{"n_layer": 9, "d_model": 256, "n_head": 4, "n_kv_head": 1, "head_dim": 64, "d_mlp": 1024, "vocab_size": 8192, "activation": "swiglu", "norm": "rmsnorm", "norm_place": "pre", "norm_eps": 1e-06, "positions": "rope", "rope_base": 10000.0, "rope_fraction": 1.0, "qk_norm": false, "attn_scale": 0.125, "bias": "none", "tie_embeddings": false, "parallel_block": false, "init": "trunc", "init_std_qkv": 0.0289, "init_std_o": 0.0, "init_std_up": 0.0289, "init_std_down": 0.0, "optimizer": "muon", "lr": 0.0101, "lr_mult_o": 4.0, "lr_mult_down": 3.0, "beta1": 0.93, "lr_head": 0.00567, "warmup_steps": 200, "schedule": "cos", "final_lr_fraction": 0.1, "batch_tokens": 32768, "seq_len": 1024, "doc_mask": true, "z_loss": 0.0001, "train_tokens": 273200000, "steps": 8338, "dataset": "wikipedia_en"}
MLP neurons of a small language model. Each row is named by its layer, matrix (down: output weights) and neuron, and shows model dimensions 128-255. Each number is 128 + 24 x the weight over its row's rms, rounded and kept within 0 to 255. A neuron's up and down rows have the sign that makes its largest values positive.
A block is one neuron, or neurons of one layer that tend to fire together. After each block is what it responds to, as a language model described it from the Wikipedia text at the highest values.

L5.down46 [154 119 119 132  72 126 118 107 123 162  74 135 184 120 113 162 119  90  98 164 102 131 109  74 134 113  93 126 149 141 154 106 148 126 132 113  55 134 157 155 125 136 115 139 112 128 104 111 104 131 104 122 115 109 138  94 174 164 100  97 111 138 121 119 103 118 154 148 103 114  92 137  89 138 134 136 179 116 137 127 138 141 175 138 164 141 124 126 125 133 133 150 115 107 118 147  81 113 156 164 115 134 165 116  93 100 128 171 166 146  98 153 125 107 108 143 137 174 141  93 129 143  72 143 107 109 117 122]
L5.down73 [121 121 112 162 117  75 133 147 128  88 133 125 123 161  96 122  94 135 143 121 153 122 111 143 132 115 128 123 107 117 155 125 125 146 144 114 137 135 124 129 103 138 121 129 160  96  86  98 129 125 162 139 133 100 162 162  96  63 123 101 135 105 111 139 137 128  86 116 138 115 125  95 110 146 131 131  92 113 195 128 139 121 117 112 121 105 162 122 144  81 120 127 128 132 140 159 121 132 148 104 106 136 113  96 165 166 156 134 151  57 165 172 132 117 110 101 170 149 129 160  87 123 115 137 143 116  96 105]
L5.down82 [141 138 156 118 112  83 145 107  82 109 148 122 126 103 155 146 150 156 126 173 138 169  95 178 136 111 168 148 151 122 120 115 135 149 119 167 119 124 117 167  96 154 140 125 116 170 107 150 137 172  88 123 121 108 118 116 135 146 108 150 173 171 145  91 141 156 136 126 136 108 149 117 133 133 159 116 120 129 129 150 141 134 150 142 107 146 130 150 166 127 152 125 122 129  99 130 102 122 121  94 149 108 168 129 155 134 106  86 101  97 152 129 122 129 118 154  91 117  53 131 106 110 136 138 118 167 154 128]
L5.down224 [115 129 132 116 129 152 149 163 136 114 114 120 125 148 157 137 150 124 129 133 142 143 123 115 134 133 115 111 109 104 120 101 119 167 174 105 158 159 126 128  99 114  82 141 141 104 120 135 115 135 129  89 160 126  75 117 154  90  99 131 127 122 110 129 156 130  86  93 120 103 147 133 101 133 108 118  91 135 129  84 149 153 127 112 170 118 117 119 124 104 116 131 150 150 121 125 172 118 178 143  67 141 154 125  88  77 176  93 145 109 137 142 110 122 148 132 193 152 168 121 142 111 105 154 110 153 153 174]
L5.down294 [124 132 120 152 128 125 122 139 105 130  68 118 102 160  86 118 133 147 143 115  86 107 119 112 127 130 117 148  66 127 139 103 146 130 118 109 151 141 137 156 164 150 160 165 116 174  87 107 119 145  79  81 130 118 150 115 162 132 156 153 132 133 141 136 138 103 160 171  98 163 112  86 105 142 121 147 143 149 121 128 135  85 127 165  97 114 113 116 143 108 144 154 127 137 109 114 124 135 145  88 130 156 104 102  77  73 120 136 150 150 126 126 112 135 146 147 107 122 119 132 139 114 131 148 169 150 146 120]
L5.down308 [171 108  94 144 170 103 114 102 112 157 102 131 145 143 130 133  86 164 140 134 109 122 118 127  92 126 103 139 160  74 179 140 147 103 161 154  73 144 133 170  90 140  93 160 164 129 116 170 138 160 131 136 100 117 111 131 127 151 168 114 112 106 103 125 138 109 137 112 124 136 178 111 141 116 129 141 166 150 116 138 111 139 120 118  86 134  84 113 101 141 171 125 106 150 120 136 141 108 153  91 142 135 140 101 143 154 114 107 123 150 102 124 142 112 154 108 134 137  73 113 122 142 128 160 166 138 152 145]
L5.down323 [138 147 163 134 127 108 161 151 138 121 115 189 155 125 147 133 116 144 143 117 124  88 122 136 165 150 153 156 129 132 147 100 142 129 111 151 159 159 146 131 127 154 133 130 105 118 112  88 137 105 149  72  87 100  99  85 126  99 122 153 155 144 173 121 147 109 117 114 131 106 130 134 153 143 126  86  78 136 139 138 116 140 130 163 175 100 164 162 154 124 151 128 145  82 101 154 163 113 115 145 138 116 106 165 107 141 114 125 122 112 101 112 127 159 146  94  82 115 159 102 126 122 140 169 145 110  88 105]
L5.down382 [ 94  73  87  79 149 104 128  98 139 123 139 165 153 109 148 138 119 128  83 123  94 126 102 147 103 159 125 149 119  98 146  93 176 117 105 106  96 124 118 150 113 109 128 120 130 141  94 119 143 154 120 165  74 132 146 133 177 184  79 130 128 140 106 135 120 121 131 147 107 143 142 151  87 104  96 158  91 119 104 129 140 112  98 128 133 122 117 129 113 117  93 130 162 135 127 171  97 159 143 131 130 116 124 111 140 160 149 149 129 118 128 115 103 144 142 171 141 111  98 159 128 111 132 176 144 100 166 170]
L5.down495 [147 103  58 122 123  98 153 126 116 130 112 119 142 125 129 136 128 185 147 168 163 122 110 121 147 183 127 114 145 131 170 151 145 170 113 118 144 146 153 141 183 123 108 152 135 126 125 122 146 176 111 116 110 145 151 143 112 103  88 112 123  90 161 108 116 128 107 126 144  96 126 123 127 113 110 129 110 127 105 136 139  81 109 134 135 147 102 114 127 105 102 137 122  84  94 201 119 136 151 118 117 152 120 110 126 157 123 166 142 124 135 118 120 135 139 125 162 132 133 106  77 160 192 127 168 117 116 122]
L5.down682 [120 133 135 144 124 115 105 136 130 127 130 148 133  75 124 101 150 168 129 110 102 115 137 124 120 120  88 160 133 119  87 129 176 152 147 138 112 122 103 111 137 129 163 124 151 116 124  81 133 115 111 103  93 134 107  98 135 148 100 181 106 115 178 122 135  77 126 139  83 141 132 113  99 138 156 109 169 101 168 122 111 115 172 136 100 135 117  86 140  91 142 164 147 107 111 144 109 144 124 150 160 160 165 134 143  96 122 118 103 130 157 114  78 112 141 158 114 138 127 147 131 150 148 166 149 135  95  97]
L5.down706 [101 136 138  96 119 141 121 143 126 122 173 133 134 109 129 121 115 169  94 166 148 140 172 125 127 102 126 118 128 163 123 138 147 129 150 123 116 110 148 136 134 141 136 118  62 154  83 139  83 193 142 139 124 137 174 168 113 102 143 101 117 117 159 149 143 129 171 135 119 121 138  91 139 130 124 144 173 102 115 178 144 118 173  97 112 130 126 124 123 140 130 124 119 129 144 113 121 117 157 120 105  95 143 129 105  82 124 130 156  96 151 134 141  98 116 148 126 147 166 102 167 169 112 102 102  93 118 127]
L5.down718 [107  75 141 138 178 145  83 149 114 134 149  97 163 112 119 199 142 125 140 177 124 131 103 137 122 110 119  93 133  88  61  51 142 116 106 157  87 151 136 117 114 144 142 125 143 152 129 160  89 158 118 139 111 130  94 153 164 137 119 123 128 132 144 116 152  77 139 165 140 135 134 138  99 130 151 105 137 126 111  95 130 132 135 149 115 151 138  76 119 114 171 128 145 108 131 141 145 127 156 108 120 106  57 133 183 148 105 139 112 165  93 150  93  99 140 125 113 120 165 148 117 152 100 132 144 120 134 114]
L5.down781 [ 83 138 155 120 135 132 149 153 143  93 122 118  89 161 143 176 128 180 135 138  71 150 153 138 101 126 136 130 117 104 151 172 126 158 126 110  55 139  89 137  79 128 124 143 141 173 169  76 118 156 146 162 134 158  72 119 141 134 133 121 116 130 102 103 122 117 121 152  95 154 134 153 134 121 138 120 157 113 123 141  94 120 125 143 136 136 129  98 143 133 159 127 147  97 121 108 123 111 135 111 142 110 110 101 168  92  82 116 156 119 170 129 105 148 151 145 103 109 156  94 130 121 117 167 140 130 174 128]
L5.down929 [117 107 110 131 124 106 180 151 113 104 157 152 144 126 159 131 134 147 138 128  66 115 171 153 140 146 134 106 127 131 133 145  96  88 156 115 132 175 170 156 116 155 122  90 124 128 120  99 127 174 149 173 137 143 176 125 109 130 120 108 162 114 130 111 129 147 143 117 120  74 153 112 137 123 145 151  87 129 129 141 135  84 123 127  96 118 139 115 105 137 113 177 114 111 118 129 129  83 186 154 148 141 105 154 151 111 119  96 172 135 148 122  98 120 136  59 157 122 174 154 133 129 104 110 133 141 153 112]
L5.down952 [113 151 115 102 143 149 152 106 176 175 114 115 129 119 118 113 109 104 142 104  93 133  79 118 119 133 155 118 158 105 113 117 132 151 114  99 125 108 121 109 128 143 147 134 109 111 133 159 118 107 144 144 114 160 100  83 136 138 159 117 149 193 104 131  82 120 102 113 107  98 109 171  85 122 149 126  60  94 148 143  99 137  97 116 103 118 123  91  72 136 133 124 117  84 168 135 182  86 110 129 125 104 129 114 161 157 127 121 160 127  96 189 130 132 149 133  93 176 100  96 153 147 135 127  85  98  96 136]
L5.down959 [176 121 128 103 162 125 130 124 116  89 105 141 136 100 102 113 140  77 154 132  81 121 110 139 178 181 159 157 143 159 103 132  93 178 144 130 102 133  92 151 109 106 137 125 128 101 132 158 125 117 125 104 113 140 109 123 134 141 100  89 140 119  68  84 138 132 125 113 173 167 140  80 171 136 121 153 137 112 164  99 138 100 144  94 107 120 151 119 148 136 144 115 133 166 148 111 102 132 146 156 133 121 138  61 143  80 155 124 116 158 168  75  99 133 140 126 135  95 186 133 109  89 157 159 133 135 127 107]
Responds to: Age and era expressions. Connective or suffix tokens inside time and age phrases, just before the number or period noun: "at the age of" six, "19th" century, "at that" time.

L6.down842 [144 118 111 132 143 137 127 123 147 127 139 134 150 161 157 142 151 119 103 154  91 126 154 147 167 173 139  97 172  89 157 140 142 197 137 110 114 177 116 128 138 119 112 129 150 133 164  95 121 138 130 123 139 104  91  99 130 116  99 118 102 151 105 156 142 109 130 129 140 146 146 100 172 115 148 171 118 148 141 139 168 116  81 153 155 109 147 106 189 156  92 104 128 139 124 175 141 135 164 109 114 120 128 142 131  89 150 164 131 163 122 119 132 133 154 138 116  95 151 131 109 126 155 119 119 102 162 143]
Responds to: Named event/period modifiers. Tokens inside a named period, event or entity, right before the head noun it modifies, in historical and census text: Second World War, 2020 census, 18th century, First Age.

L5.down25 [ 99 144 111 136  74 127 162 118  93 129 129 136 104 137 121 114 142  83  83 154 127 122 130 120 131 157 116 155  81  93 115 112 120 137 126 120 179 145 103  76 114 110  91  63 144 123 138 177  86 137 141 162 169  81 134 145 110 111 125 127  93 105 142  70 125 142 129 148 140  93 138 122  97  93 141 140 110 128 105 110 137 174 139 146 110 123 137 105 150 118 134  94 125 121 120 129 129 125 174 133 136 124 118 113 107 135 160 141 144  98 129 160 101 102 126 118 141 142 117 122 133 148 122 155 116 125 142 145]
L5.down65 [143 134 167 130 109 147 100 111 114 117 129 128 164 142 173 135  87 117 158 130 144 108 130 168 179 154 132 131 125 176 127 101 114 169 128 100 128 114  79 145 204 144 104 151 141 172  87 147 144 142 106 115 135 139 122  94 154 159 108 137 173  95 127 144 162 125 122 113 142 134 109  93  87 170 105 110 164 113 111  88 126 102 192 140 123 140 110 114 181 134 131 118 120 135 130 160  93 123 131 125 100 144 123 116 146 119 152 114 124 137 106 104  99 146  99 114 144 113 112 151 140 139 139 130 104  94 128 132]
L5.down120 [146 121 133  69  92 102 133 112 116 102 161 134 109  97 126 111 108 123 122 150 149 122 136 152 120 137 168 114 134 110 114 121 131 122 102  95  98 143 129 163 185 127 111  95 140 153  97 112 120 132  83 111 130 107 142 158 125  88  71 150 163 136 131 164 122  99  85  98 141 107  98 146 107 145  88 109 153 135 162 179  92 141 205 147 151 152  90 135 126 124  98 119 128 165 158 144 103  94 101  95 143 132 117 128 126 113 126 136 111 106 112 153 130 141 131 118 141 113 100 118 148 117 122 152 129 101  80 134]
L5.down132 [143 129 122 118 104 120 148 101 147 148 130 141 114 167 122 117 121 145 124 138 122 136 157  89 143 125 132 104 143 101  99 141 104 123 156 124 145 155 111 112 147  99 124 138 141 165 125 127 115 114 163 148 123 136 140  91  79 128 125 145 101 162 107 144 139 156 109 123 122 158 174 124 112 138 141 136 144 157 136  84 140 162 154 127 124  83 146 120 141 107  98 107 173 108 105 126 147 117 118 101 122 114 150 127 132 104  98  90 109 164  98 129 147  83 179 112 118 156 146 146 121 165 121 126  86 150 132 114]
L5.down320 [102  91 136 112 151 107 109 126  94 153 135  95 134  95 124 125 149 147 136 103 120  97 115 158 129 117 115 101 110  61 169 158 210 122 157  79 133 140 170 126 152  82 141 122 112 124 102 142 120 147 132 132 148 113 120 117  96 135  79 143 115 102 151 138 124 123 108  98 144 106 143 111 129 163  98 145 103 144 129 130 140 121 152 118 137 120 138  54 166 136 133 131 145 160 131 108 116 100  98 155 112 103 101 115 137 155 112 168 138 165 120 117  76 137 156  85 160  94 151 102 117  91 121 142 143 115 139 135]
L5.down338 [147 109  78  97  62 118 125 110 100 111 148 122  91 117  51 102 116 125 116 123 126 142 129  93  64 147  97 126 122 118 141 133 147 121 112  95 149 119 114 123  90 115 130 115 133 168 110  78 129 126 127 112 165 102  95  95 171 152 130 114 134  67 108 132 127  80 153 126 135 135 127 167 139 121 119 118 150 156 111 149 104 161 135 130 113 138 147 123 121  93 123 107 140 130  94 182 159 141 114 124  96  91 100 125 138 133 134 130  99 116 104 105  63 152 162 147 120  94 102 122 114 106 159 153 139 108 149 107]
L5.down352 [115 126 135 141 125  69 127 167 148 190 101 127 142 134 160 136 149 123 135 121 104  99  96 133  70 133 133 151 131 112 121 130 135 154 140 161 166 168  97 148 152 130 145  88 116 137 153 160 150 119 197 138 162 113 110 151 123 111 115 139 122 162 142 136 107 105 147 127 112 119 127 110 157 135 124  78 136 151 137 182 159 148  87 130 136 111 157 116 135 146 109  87  92 141  97 137 111 106 134 116 151 143 136 108  67 127 163 127  91 114 106  77 158 109 206  95  94 108 158 126 126 123 129 156 126 144 122 172]
L5.down360 [152 109 166 116 128  82 164 148 135 135 128 114 149 188 122 124 140 133 136 164 127 142 119 127 153 136 132 109 122 130 139  95  87  88  64 124 112 166 121 145 166 112 109  96 121 110 161 120 129 128 105 130 153 129 145 128 161 114 106 104 124 127 116 148 137 165 118 173 132 122 140 127 121 126 162  85 142 151 150 119 142 125 120 126 102 100 148 133 132 104 104 132  87 109 109 106  99 115 148 155 141 134  72  90 123 108 126 155 131 140 191 121 124 127 189  91 157 151 159 136 119  93 170  95 149 145 142  86]
L5.down364 [140 105 123 152 121 198 133 149 148 116 128 143 113 101 135 124 150  77 100 135 136 131  94 134 120 116 182 140 114 109 124 137 135 103 152 137 110 102 140 130 127 143 146 167 123 146 101 129 127 127 110 167 153 156 180 115 126 172 134 135 136 125  84 108 101 139 192 120 112 146 142 105 102 121 116 116 164  79 129 140 122 127 148 119 147 148 107 126 139 145 146  96 129  89 153  94  92 142 123 114 146 126 165  99 154 132  94 128 128 166 113 150 124 128 114 129  90 165 102 140 111 199 113 126  85 119 120 150]
L5.down477 [185 104  89 115 141 100 150 104 119 101 127 135 130 122 131 130 147 163 142  99 105 154 124 128 139 164 103 145  98 145 133 157  64  93 138 148  98 120 113 133 140 146 124 124  66 170 108 105  98  78 130 124 105 116 155 164 157 140 132 114 129  79 134 142 112 126 147 126 178 107 117  95 141 139 133 119 154 163 106 144 135 121 139 128 170 133 147 143 118 102 148  93 106 116 106 109 112 149 105  95 169 162 175 133 140 143 156 134 111 158 162 143  79 119 106 107 122 172 123 126 104 126 104  99 123 110 111 148]
L5.down559 [114 131 136 114 127 121 109 178 119 143 160 104 144 132  88 150 148 119 107 156 142 110 184 149 153 133 152 145 127 144 152 108 117 109 171 153  74 114 135 124 154 146 160 128 134 138 104 179 158  95 142 142 141 131 125 119 107 134 137 141 171 159 126 108 118 109 115  92 138 120 155  79 134 106 138 155 115 130 134  93 138 165 117  94 138 115 165 106 116 115 155 128 120 112 136 140 142 115 118 147 161 140 122 110 148 156 118 207 102 119 163 163 118 107 100 106 125 149 157 100  92 115 115 127  87  91 120  90]
L5.down600 [142 136 120  92  73 125  83 127 142 122  94  91  62 122 124 115  97 140 151 183 109 138 148 117 140  98 142 149 135 136 163 125 158 115 158 149 140 109 157  93 132 119 131 152 138 153 125 155 168 154 174 118 161 137 124 163 131 137 113 122 121 125 148 131 118 142 181 109 140 147 116 139 152 118  91 125  94 109 110 100 108 135 158 123 133 112 119 109 140 123 101 124  84 126 155 134 138 161 153 112  69 115 147 132 117 123 108 112 134 144 159  81 120 151 123  94 114 127 156 135 151 111 101  98 127 162 158 103]
L5.down741 [116 127 128 141  86 140 136  94 117 130 110 142  50 148 100 112 130 113 136 121 167 145 120 106 119 148 129 115 113 117 161 147 134 137 170 133 138  90  94 110 154 101 115 128 139 122 160 150 116 152 111 119 134 118 117 179 110 157 153 133 136 118 111  79 113 137 113 131 146 103 102 141 148 150 104 151 161 133  91 145 141 127 129 103 129 133 175  88 136  89  76 117 150 120  83 151 117 149 158 161 118 117 123 150 129 117 132 163 140 132  91 128 131 155 120  94 130 180  92  83 149 113 131 142 161  64 148 123]
L5.down789 [111 118 119  80 128 140 170 185 130 100 123 129 174 125  83 128 137 161 163  85 104 132 125 130 126 136  93 110 119 112 151 137  97  90 128 125 156 187 143 152 131  96 131 129 141 149 132 103 117 115 176  98 109 102 112 120 123  98 120 114 128 122 129 116 118  89 100 126 133 119 134 152 153 155 102 137 156 115 159 147 157 155  95 145 119  93 141 122 119  75  47 110 140 133  65 119 119 137 108 118 152 155 137 122 161 128 122 127 118 103 167 129  97 142 127 117 143 126 148 123 111 181 132 166 133  97 113 114]
L5.down881 [150  95  76 114 165 135 118 103 143 111 150 122 133 136 119 123 104  99 157 118 113 106  76  95 153 108 152 144 134 125  99 123 138  96 127 216 132 116 119 140 137 120 100 119  93 143 103 165 138  91 173 168 159 125 134 145  92 148 145 130 198 127 143 130 158 130 127  93  87 109 150 137 180 153 113 109 126 119 104 102 135 129 113 119 138 103 134 102 124 116 126 141 149 142 148 117 153 104 192 104 129 106 101 113 131 110 131 152 120 146 136 130 128 105 120  82 132 122 162 138 104 127 127 125  94 138 131 100]
L5.down1002 [164 122 149 143 123 115 125  89 124 136 113 126 116 141 109 128 107 113 179  94 140 141 129 138 124 139 122  81 118 107 161 147  99 152 130 121 116 139 147 105 124 103 159 138 124 140 113 171 148 134 112 133 118 107 116 176 126 121  79 132 118 136 149 144 168 126  53 119 137 131 143 121  85 140 115 104 183 109 121 109 106 134 105 140 124 146 147  79 116 106 111 100  51 142 135 111 140 139 138 159 155 125 143 110 133 152  97 128  97 151  77 145 132 146 128 155 138 163 137 127 146 102 122 132 149  93 143  85]
Responds to: Indefinite noun phrase modifiers. Indefinite articles a/an and adjectives (often the final piece of a split word) just before a head noun, e.g. a distant, narrow, dangerous.

L6.down588 [133 103  77 127 109 146 118 139  94 114  95  84 115 114 121 134 160 138 126 115 112  87 146 102 155 167 188 154 135 166 110 111 114 124 137 162 161 122 159 133 118 142 145 114 115 195  91 104  89 153 159 119  76 115 176 177 122 155 160 168 129 131 129 107 115 123 114 145 129  90 113 136 130 137 116 119 142 130 118 162 138 152 137 141 150 112 142 132 130 100 106 165 144 133 148 113  83 117 152 120 132 120 133 111  88 104  99 135 109 153 147 169 150 113  89  98 119 101 120 136 117 187 136 164 138 142 121 102]
Responds to: Prenominal adjective endings. Final pieces of adjectives or determiners just before the noun they modify, often after the/a, such as ex|act date, wi|der public, usef|ul support.